MLP neurons of a small language model. Each row is named by its layer, matrix (down: output weights) and neuron, and shows model dimensions 16-111. Each number is 50 + 15 x the weight over its row's rms, rounded and kept within 0 to 99.
After each neuron's rows, "fires before" lists the tokens most often just after its 100 highest values on Wikipedia text that the model never trained on.

L4.down147:63 44 24 52 55 27 58 62 62 33 72 37 74 17 54 39 49 62 78 39 57 41 48 53 24 34 59 40 44 36 65 70 49 45 62 30 49 57 54 60 43 57 63 49 55 51 62 55 29 54 73 38 75 57 36 42 71 89 44 62 48 85 59 49 53 46 34 48 54 43 53 67 77 38 36 48 53 59 23 46 55 46 35 30 53 70 62 76 36 72 40 66 22 62 82 63
fires before: "ed", "ing", " a", "et", " of", "ment"

L4.down203:65 26 76 55 85 23 50 46 51 35 26 48 39 42 65 47 28 39 53 49 48 40 30 52 47 61 62 38 54 61 42 53 47 35 32 60 40 42 58 60 36 37 50 37 44 61 84 32 53 49 46 42 36 41 72 65 67 64 32 71 51 47 49 38 45 34 44 55 56 74 25 75 39 63 43 46 34 48 69 52 57 35 67 22 35 47 53 28 77 53 51 83 43 34 58 65
fires before: " |", ".", "%", ")", " |\n"

L4.down435:41 53 37 51 65 69 44 50 45 07 41 67 90 70 50 65 50 51 26 61 37 49 64 45 59 31 43 56 54 56 60 60 66 27 37 52 66 63 61 62 56 36 51 93 46 54 47 55 35 29 47 96 57 50 41 82 56 43 54 47 50 56 55 64 67 75 60 58 57 51 46 46 50 56 60 58 36 25 52 52 23 35 24 54 45 39 66 50 30 50 40 48 38 48 48 41
fires before: "9", "3", "6", "2", "7", "8"

L4.down96:60 46 49 65 45 54 40 48 50 57 84 61 49 43 13 45 44 48 63 58 56 37 52 60 22 57 87 44 34 48 51 40 41 71 48 79 53 39 52 57 34 73 23 63 36 34 34 57 43 51 31 47 57 65 52 49 46 31 40 53 35 54 27 70 43 81 37 28 60 48 51 21 37 60 58 98 30 39 29 72 72 49 39 60 32 65 59 64 67 47 51 20 60 45 28 59
fires before: ",", " the", " a", "8"

L4.down181:48 50 49 46 19 67 76 70 41 29 68 49 17 06 18 57 34 30 32 60 41 77 48 47 70 41 65 26 51 63 41 24 29 49 51 65 37 66 30 36 58 39 53 10 46 41 46 41 67 61 43 59 38 59 70 50 54 68 47 36 55 48 62 53 34 56 42 35 65 64 66 56 57 41 47 66 60 67 55 43 50 57 60 26 49 31 31 56 56 22 49 77 44 44 76 59
fires before: "1", "2", "8", "7"

L2.down86:53 52 44 46 66 63 67 30 41 48 57 47 99 65 56 49 57 36 51 25 52 40 60 63 59 46 57 61 45 60 40 59 57 41 55 55 74 47 60 50 39 78 55 56 49 54 47 45 33 67 55 38 32 53 38 36 69 59 66 75 56 54 38 31 40 56 41 60 38 19 38 47 35 39 51 44 16 33 50 33 57 56 57 64 29 33 39 50 59 48 71 55 41 57 27 38
fires before: "-", "A", "The", "In", "W", "C"

L2.down83:52 70 62 24 57 17 63 51 54 68 51 50 51 51 44 46 39 63 62 57 35 75 50 39 35 26 56 62 55 29 45 48 42 38 37 21 54 50 45 57 58 30 71 01 44 09 65 54 64 53 58 66 52 36 31 46 65 66 88 35 52 55 42 80 66 48 66 73 37 60 52 46 63 57 78 66 36 53 39 53 57 43 58 25 58 60 47 56 52 39 49 58 36 53 66 46
fires before: "-", "A", "ation", ":", "I", "The"

L2.down367:42 53 23 43 64 42 61 51 78 62 35 55 26 53 97 37 35 56 63 65 46 65 46 43 46 56 40 78 42 46 59 66 40 46 35 38 51 73 53 65 43 33 54 00 42 55 69 55 11 43 70 65 58 56 43 38 38 38 73 50 55 68 36 61 52 54 64 61 21 49 45 56 41 63 46 36 63 54 41 54 52 54 49 59 46 41 66 46 39 58 96 29 52 68 53 55
fires before: "==", "===", "The", "In", "A"

L4.down64:54 38 42 67 36 23 48 77 45 57 39 53 36 57 53 44 29 73 37 48 32 75 34 49 33 72 52 33 65 46 53 23 51 61 48 25 52 46 38 48 46 62 37 56 45 39 42 87 55 58 44 56 72 53 42 53 34 57 69 66 48 34 50 41 37 56 74 51 31 59 55 42 71 48 46 28 51 69 40 69 24 41 51 54 54 71 48 78 78 44 82 28 46 60 49 68
fires before: "1", "2", " of", " |\n", ","

L2.down266:64 64 51 29 31 40 52 69 56 34 39 57 46 63 31 37 54 64 53 52 50 47 54 60 37 53 40 68 39 25 51 64 37 41 49 50 51 56 35 44 51 34 48 56 52 57 61 68 28 73 36 22 46 71 55 30 47 69 34 23 58 45 22 28 72 50 69 27 52 41 75 31 62 53 36 37 54 64 69 58 49 30 64 78 18 51 57 62 39 56 61 44 56 77 59 44
fires before: " of", "th", "rent", "ing", "er", "a"

L4.down326:63 42 80 59 49 77 68 38 52 56 42 51 21 43 45 49 38 74 46 58 54 61 32 35 64 57 71 50 55 57 46 31 56 10 35 43 31 37 42 50 37 43 33 20 53 44 64 53 53 27 46 51 79 50 51 73 42 48 52 45 47 40 56 39 54 48 42 58 65 50 58 65 46 67 55 62 71 54 43 36 40 52 42 00 80 88 60 27 50 31 34 67 40 48 31 70
fires before: "ed", " as", "e", "W", "0", "1"

L2.down368:59 50 61 55 58 30 46 35 13 61 56 73 77 43 45 33 55 69 45 78 23 46 42 56 41 30 45 37 36 46 71 44 67 26 51 40 23 39 42 33 47 55 98 54 71 42 73 51 67 39 56 63 35 40 57 62 34 46 44 64 43 51 35 55 37 29 53 72 35 75 34 63 66 60 34 58 48 63 71 34 45 48 61 21 30 65 47 50 55 57 36 06 51 69 52 55
fires before: "ed", "e", " the", "by", "ly"

L4.down27:33 60 25 38 60 67 51 43 72 46 52 47 52 52 96 64 40 43 78 63 55 41 55 60 42 48 61 93 47 41 57 57 46 56 48 57 69 71 61 53 46 59 48 00 50 49 69 33 25 52 40 33 31 34 51 60 56 67 56 50 54 48 64 66 63 48 41 91 57 27 39 61 38 39 62 46 38 36 49 39 41 53 38 64 32 61 20 66 49 49 70 32 54 67 51 43
fires before: "The", "==", "-", "|", "S", "==="

L2.down415:53 44 58 55 41 65 51 61 54 44 45 26 54 38 51 62 27 58 44 44 51 51 47 42 46 45 33 45 24 53 52 30 51 53 48 60 41 59 41 56 43 47 49 90 52 70 43 40 47 59 57 56 62 70 27 51 52 36 63 58 41 47 68 55 37 45 59 39 41 70 48 82 85 60 45 59 12 53 37 68 56 41 53 68 91 32 44 58 17 58 66 86 52 29 67 73
fires before: " -", " the", " ", "ie", " to"

L2.down343:71 46 43 33 52 62 59 50 67 34 55 72 18 54 60 37 41 58 44 32 46 22 38 56 48 37 54 69 23 38 59 53 02 62 48 37 54 46 52 61 37 57 38 46 24 09 50 70 44 49 41 91 66 48 69 27 61 50 74 49 39 39 19 62 55 74 86 45 31 55 68 41 52 68 26 59 37 49 41 51 36 46 55 81 48 39 80 61 56 51 55 33 38 27 57 65
fires before: "ed", "ition", "ing", "p"

L2.down33:47 61 22 38 57 51 63 47 65 55 41 48 38 66 87 47 40 52 46 55 50 56 46 36 42 61 56 53 33 33 50 63 44 49 40 36 46 63 54 52 64 35 46 00 51 64 70 63 14 63 65 54 69 58 49 30 43 39 75 44 51 67 45 59 57 50 39 67 22 29 45 56 52 38 44 45 54 50 38 52 62 54 56 63 53 49 69 53 30 55 78 30 50 69 57 53
fires before: "==", "===", "The", "In", "A", "M"

L4.down268:80 53 39 51 46 42 48 26 34 56 31 39 36 22 33 55 50 47 54 42 54 65 47 43 53 48 66 36 67 21 46 28 62 46 38 63 45 28 61 48 34 37 57 41 42 60 63 68 47 46 48 58 23 30 36 42 70 36 26 47 94 18 60 31 64 72 35 72 37 26 42 69 34 61 43 58 87 58 77 65 52 27 41 21 42 56 63 40 66 35 34 53 18 62 35 49
fires before: "1", "2", " "

L4.down507:47 67 61 70 64 43 56 53 44 26 61 47 81 67 55 45 63 10 69 64 63 37 37 61 75 58 36 57 53 42 31 55 55 53 45 44 60 56 42 47 49 79 29 68 40 77 61 46 38 50 39 54 25 40 77 28 72 41 37 34 39 48 63 32 70 48 25 74 56 54 50 49 25 72 45 31 50 25 44 41 62 31 56 55 27 53 56 55 49 48 48 85 63 45 64 33
fires before: "1", "2", "et"

L4.down75:36 55 43 32 46 56 29 49 83 57 34 46 76 57 65 39 47 62 69 35 77 47 56 55 66 71 57 69 29 52 81 59 56 42 50 78 56 47 52 72 46 56 44 58 48 54 41 28 34 38 39 46 43 38 80 73 41 64 21 59 72 36 62 44 55 46 53 36 64 30 51 35 59 40 72 45 49 59 69 54 51 31 77 65 49 44 20 52 55 78 50 60 35 47 40 36
fires before: " ", "1", "4", "9", "7", "0"

L2.down275:36 73 33 40 62 29 55 47 58 76 52 50 55 54 38 44 47 49 50 36 57 63 53 33 61 33 22 39 36 48 61 47 78 49 50 40 47 61 49 34 06 48 45 43 60 25 57 39 40 27 39 45 58 45 27 48 44 33 50 55 74 41 55 49 64 37 51 64 58 56 64 55 45 54 70 70 64 19 42 51 38 78 29 47 11 45 78 47 77 49 57 52 62 51 50 68
fires before: " of", " as", " in", "W", " Division", " on"

L4.down143:61 49 29 54 41 59 71 23 51 65 49 44 99 60 48 48 36 33 46 47 57 47 35 59 73 71 38 43 29 59 42 49 59 35 47 42 50 68 74 72 41 78 29 99 35 44 37 39 60 66 42 47 48 66 58 31 64 66 49 55 71 51 49 45 44 26 42 70 47 45 31 53 31 33 61 43 58 29 32 34 49 54 42 67 35 49 52 53 45 37 41 40 49 38 38 17
fires before: "2", "1"

L4.down357:77 48 32 56 53 51 52 28 99 26 52 40 68 84 57 21 50 29 59 56 76 40 52 48 34 59 55 77 42 53 31 80 42 72 65 79 66 38 55 73 75 66 48 77 42 65 51 70 29 45 41 66 50 43 65 58 59 39 40 46 38 28 26 50 36 31 32 56 28 46 61 47 47 38 45 46 26 37 54 49 77 30 33 50 39 43 50 55 52 52 57 66 43 62 30 51
fires before: " a", " ", " an", " the", "ing"

L4.down219:46 50 04 64 60 38 87 26 58 62 17 52 35 59 36 47 55 52 52 29 56 45 47 75 47 71 34 36 49 31 76 18 65 48 49 40 53 58 52 42 33 54 22 61 37 46 54 53 71 38 15 64 41 50 59 41 55 47 51 60 49 45 37 61 52 54 35 43 42 44 22 75 36 44 33 67 64 54 41 36 54 57 43 41 44 45 70 33 60 61 92 55 65 49 37 48
fires before: "2", "1", "0", " The"

L2.down411:69 40 57 43 65 43 50 48 40 35 53 46 70 61 31 29 64 69 44 19 54 58 65 29 43 46 60 42 49 37 45 48 69 33 50 91 63 67 33 63 28 42 42 59 43 73 58 47 37 54 56 41 51 15 64 59 36 56 37 21 37 51 09 49 41 66 26 58 26 38 34 44 40 40 50 75 44 71 34 51 44 63 57 52 63 32 72 39 15 64 28 52 63 41 57 20
fires before: "er", ",", " B", " to", "ference", "ain"

L4.down346:52 75 41 50 70 45 64 43 37 56 44 37 32 54 52 54 37 49 42 60 43 56 55 23 35 26 42 14 64 59 91 29 54 37 42 27 51 49 56 31 74 40 24 28 55 46 48 58 70 26 53 62 75 31 73 42 52 28 61 55 77 75 15 46 66 68 40 56 66 52 24 78 60 47 74 47 65 69 56 36 46 40 57 30 71 49 48 61 68 56 33 49 48 66 45 61
fires before: "0", " |", "2", "1", ".", "8"

L2.down354:38 53 28 52 62 57 73 41 52 47 50 50 77 51 67 57 75 46 32 28 41 46 46 62 67 60 43 77 40 81 51 62 73 48 54 68 61 60 73 48 40 59 36 05 41 39 42 67 23 77 52 52 34 43 52 53 52 21 54 69 55 44 46 31 55 42 28 49 19 34 42 47 22 41 41 43 27 45 48 36 73 52 51 55 40 34 37 57 50 55 93 41 43 76 48 26
fires before: "===", "|", "==", "The", "-"